From a checkpoint of a small transformer trained on Wikipedia.
Size: 17 layers, width 192, MLP 576 GELU, vocabulary 8192, 7.9M parameters.
Training: a variant of Muon for these matrices, 4877 steps.
MLP neurons of a small language model. Each row is named by its layer, matrix (down: output weights) and neuron, and shows model dimensions 64-191. Each number is 500 + 25 x the weight over its row's rms, rounded and kept within 0 to 999. Numbers have three digits each.
A block is one neuron, or neurons of one layer that tend to fire together. Before each block is what it responds to, as a language model described it from the Wikipedia text at the highest values.

W-pieces and sentence-start He
L2.down87:544503472526485557552446530509516468471465499511477502472498458516498460502488508466513462504486504451511466489513510501468476509514491512527479532500475505543503483449518514521489503504478531476518489444559509501543505550499501501500522471510531499494518502496489508546511479528504516502554525478494510520453478483529474511520537548493526459517486452469475509474540510513525523490546
L2.down331:503527520507501486505512437504504486523498510515480466472515505495510472529515506493488439517560476467497505535500499550512461462494504539519521563509567495447508493492520503478520484491500512489498482486471473565487560487497512505506484478495533518488514492519491491524469432522490507494566528514526500508495508532523483505528501511482491472504489494491501529458542494519534473507525

Indefinite article "a"
L13.down125:517532471494492461465489533489506501546566526510513513504510480510395518547496508498500513500491549495520488510447484520539513505479495514504484489517498517497499506481478538480544531525488503484487495497479499529478501497474485485458520521500430498475449531495476482478508506490519482516519513481531481500471511529502497530473527512508511463517508501466530483488451502492474447471518
L13.down187:477494516503539489502468554505511494478496507524472497532451472499488457546488521492502481492543512468508552479529490543498498515530507460504524479514501494510521451488507487535509481439462501500476499465494542516489488466532517502484494501495500529475466526543534481494563507500533503475498442517512500486546513506504472523508508497474503471468483522496486506436488532469539506505494
L13.down211:442472543546488505520513516471492495474498504446507513486477489480443489488547472545504516492506493521518496487496505525506525501490495463433509455518465531522500554489544517518515472527493488543493493527552538518530498579534536504503513512519539525475491498505481487504461498501534516486486497498502502501488515477508425445532476496482514485500537534522505506489468533506532500510480
L13.down343:513509485495504456430474454542501487517492505428484480468549510484473466539499541421527515499495504511500516467477520510493469489489462484485473472484435465497526474484505488470504536510480530513516486498512520523486553506520480494478508502503519520496497484513503463574523483553479523478500494492493524493504539513469525527518524502461459467519501521481505487521513501480518511490485
L13.down427:467462502529526515529500490479499496499494496522527493493511522463508503475511459494536482516516482498463506530532481480499490500476553472510476537485465484494499473455513481490491528489523505488464483546474446498530491500504554461510529461503577511482519507543481533478500489502486503507533458489521474518498531522466487507492525463533495475491491515504524484521477465468519425479497
L13.down449:475468507516515456528511511468503529519521499539488477488472494500548506505468506475535525499493501503475519465534495533499478479482533528477524498511503498460492511455518473488505451489511473502481520533518490499531442511535498471503501484498547470508542531502451471535498529542474504510499485503470497526501519516501494513522525531522482515454559510453477482471495494504518482467498
L13.down478:473466506480493443504516506518494500512503476494483487514453527503491500461497456440514496513512545498519550532507477539501507501500519511528519498496466491497513486530488494496503519529507485513476517527541505489531506493478501490445540508494463498537485505460466478522475517540509424444461482529482495508480516442473505511467482526483522509514497479515465521503508524458500461485515
L13.down488:516520522505497487464542489430520467485535486504524460488513487476436513516490484509476507502508467471495481491508529526506510450545511511503491527523474482492546512521493513478485535490510503523503481510523531472500490516517497508485472536482522519518517533492523515562441519500461502517465481522478464490510489503495517497513496489493516477497573454485486536476484496536510509462492

Year decade digit
L10.down16:462487509547533482524502468506538519515508492531511492525517486470497505485497526441519500476489464471504502506520490510510499472498530531517528522535505520515531529493488497504435544453489468491472462486482525491528512493524537470482460525468464533446495491503520499531492519548495443456495490519467507479500471465475481478532528484473473489482494511492473516451548513529502546509488
L10.down100:488495487524482466505502485508500476488496475517529476454462513519548504531514507498519518513482480457484526553506490487511513514523520473512540540534510541472476500506487514503484511510482477496555515516507505519540542513460495451519495469482500483479527512520468488468522502542517497521503487492487486521460487486490518473475451481499519494480514456479543523510489423512508507474524
L10.down106:511490478491499481517482469521535512488504487520495533512464505498488510456515490424526519495464538507451487506510489524491475560528467454494504483526500510536477486444508471516523465483522564496523478473504499505525521503452490496512523486496487490542545420504506514522505484525498486469470494483501546497506484498509554509516513544505454538558484506511476479521510504523524518485507
L10.down541:515527547485485482512492439562507500547506560442469479455480507469509495519498497490490476503553509471520487491524483508518504456499525484531496492517491498500528475509522536492509551506488471490522533470539487523491491519535486505478507507485473501520490473507510525514523493559512542481463486488457496512509531525518502507510479515461505486477467471550547484524474515486479550495479

Subject-ending word pieces
L13.down33:503550462475537534515502479537486504517456534484509471480551480451459520483503500521501508438486536493471532460500546462513464517475537516511486521503513482467529498450518479507506471498472507482489468498473558485486521459474497453503487486506513448550496489486548476497521501495485504502496506487511517502484502490495492512508508486496502462509526503502478470483494478520519483503507
L13.down64:530512452462469504493474548505497484516543486446505526469478485523457497510509523509521471495468483511476473513486476501516507495485462517488488477510482538473508505505486477508469486529532498442486522513482492511538508557512527506492545495530490446505543504521506480522473507471476522462504531515529465529508562537517516493481504493509522428530541493510527536545527498476497479502498
L13.down138:473468519495492536491517503486536509480496464532469460519529515510504519542508493546471533541503519498461469521508454470518471528548493485477505507495518497472538506494463483501497462503542479496479492558524440495514507512477512479538486523489514515501510504487483428518513455427507519494515537553474479493505513510552511469501535529536488502542487515488502522484533465501530508484481
L13.down188:501533529483458529487520510460516518474506470483485505483520448472542500476505519503480485533514514490485487514498497463538473502475521491496476485498478496484446507492469522503522449513489485535486496529470466543532531493478500502479532501461513512495514485544477493486518476520471501545523466469480480481513502500548532543488483482537501516491489468551505529521510535499497504514493
L13.down281:519511485513497496513502539494513480515510475496543468524527532520477480476490515472499507507506497526496506502487475506537495520534509498522508523469530489432501493483486501480501536492470499497518531526451476492499507433502492462465471529501485522517461485522471498534487536549490488469471487513515507502526453518493483526567531499465518471487522481477501460449497504512539521491514
L13.down564:494500522475483474513488500490486482498533495474481505536535469559572501482519502478499527478507534518508473543498478434524524501519535517528435545498457475447526498546467497475508499512446492540544489511465537500530510528471478461481527522469478487533495515454523482496499493480497480520517524478508493457492514486492525488514492481489509462502459522529489493503487515502494519529524
L13.down572:493509518496507481566540526493498504478508544526487478508478443506550512466487484516507500500556489520479503527458476553474511518506506518483518464511480557478496488517512483469526539488514488533466507484487496424531459477474497445468524498488435510477516536512485548479538487493501498484496483475511456541486498502490493527533477535467500505478513493528513503496481488507502517491526
L13.down575:500512505485515464497409515511499482502485539488503517482486459538545516519493521528486497522503479501522489479553498481507502533479502507491555456521476538508496463491465507531515527498496513493463473487542461451522496489503434479486532536496479462517501472480477531487497530450522478515467502478551514509527465487509530512504454518504504517509465524514483526503536510531502492501478

Name-completing word pieces
L10.down2:465504486532517466568528493493495509520523497492521500506528487499544521517513498459492487530505504537527494532531503481515467472481447553489511502493513442537483518511526539448468511487443535481498509505522504507525528491503512502498512486466506478500483494504517500490490499511499542515528506494489478488417482492539501549476539481463500505505494501540523524487509519467460435451493
L10.down199:516483489474502513523464519466493532527505520448506508527483485482503524479523501521461480526491483509513476486489506538505501497541483500528498538470495545512502495474457458467492493457541481519498466466516479501513490462465488500537450527579513529505495495513480507503534479551500509495528528462502540516468530483451487516496500502458537489523525473523503493512469511489495505440525
L10.down410:531486509540527474472526540510490445502491487502481441499509464539539476523473417510523497495561466526522470531501474483531503496486485539496503494494513487510523530468471490521470527444506474493505498513441519516469480520481508501533497495535508499512522497491516508537493519468494507504468505467534536513492461516527494490500527494528500475470481446501503486550503522511526510511501
L10.down510:497498482467543510542477504469476496465474481519504497452495502513555474522539470533502485572479488508477518498468506533535493517511489486498516499486474498500497521509511510485499528550476484462558540508492515478549492516494518521519519486535482495459496514482457495473526468508458511480481548531527486493483487494488487470471510503494464506486559550543460496511516508477493497500474

Third digit in numbers
L13.down106:495501474558471467501522462544522524466498481580539543494504459466470505447476487506492492495468504484456465525469492519517523542489514507496500503501490481496470517473537506513478526486513473522552467532514531483535504486465516497485461481478511472511526461523528545488501468496503506502510465517481560470503471511435491445483483505510516530510494479515457482498491464520505500553500
L13.down149:463494493467531470517502494544517521477466475573487446519516482501524497465474425516542477531507489537509507469491510482511499503490511516510509512531496537523469504514462468468509492511532504482514463482511474477507518540472532480492503535522497522478528507489579508508483480522495488552504498493494509499490511479481511475531520532493456471521467489536522515492485519498491556524529
L13.down157:472509497450461459492540483498491502478481523522516487530532496485519459535511495497499459468539488484461490470514511516497522446513531501487530566561493510515510515451507526513505537471494515552538491525508478491512477505534544519502484491477487516464491503510471496507506479502476487506498518489514512482505500541483512524533496498474480550510507457528524493501502481497533535501465
L13.down158:488513541496500497490518480524492534490473510521489492484547484479447451471560494488496509468463496470475469555542455547502505518493470491513549506513473478524499479520529507515501558517530500465512479509526532495512483526488462484486495444480516464508486499518521555494490523525472489502545503475505520515480550537483530485478461517492494471500543477472490521503505487511440510514482
L13.down239:507492501515511491494550509508523514498486519481502497512543470533461512467501514457540518510454471518495516544487503468555494525475463508460497516470483523523482528531488514508525519513523455510500526455500527472527512504487459493482528522486478486454521487498491494498483535492483529475525526516526484535514476482471488526508493509493488469558495496464516551497479486542433533541492
L13.down265:527457522486479506517523512560497512485497470517495523492489494498494497471517491518474473486515524552504507528495497507544468520471503495504523472532509509486446522508535518477522490443479520546506553520503557484500478478499479469498524482498507518507490502482492520454536473515490496533511494508536535496451500471473517542469477483493464546506446512505499453454537518488492500512479
L13.down284:508488533486505490505482494477510504525483497553511511480496510477537505478523527429504468523499505550505560490458494469472503509522535485486517539528494489441511488496476535500514485503544463505481524491471538503542474492510491506470527479500495507462502501505470537515469495529491508548503492505466517509480486479498529486497525508521494456521488541487487512449486471489505510537499
L13.down331:497504484540528448516462487494507513498461467486517485515534512518481486466494521447495518509498472478461529518551499518483537497519463498510530528517534492529472500451479535500534529502535500532531487538454533499526475539487514531474510461476520465462487486484493501477499473563511468544480502486539479515520455535495473446532474516505485476521517492539461511489465443492520518515474

Periods in encyclopedic prose
L2.down328:513507504536537500517467446514474519486455488494487519498477524477504473495493520509488499509498519528534520505500530515506503488513480503486523471475504496477491514505485505547497466521500532482538483485498455468497498497482520517537515462463501515482514525489511471502462488463530534495551511505505458523473484507475534503454447514511484467541467531520512488441499485482532551480506
L2.down379:554526502546466486504476467513491504524527459517487501518488453464491527490480526512497488485491468497490484483518442475495492513499520509496520516521522480500558471502468527465498485527488512517537477488494485496504574516514515517477507503519502492454496544510473519481485495474481468503499490500512437502471482530497481500492456504518475524507511540550493469527503459492470518501463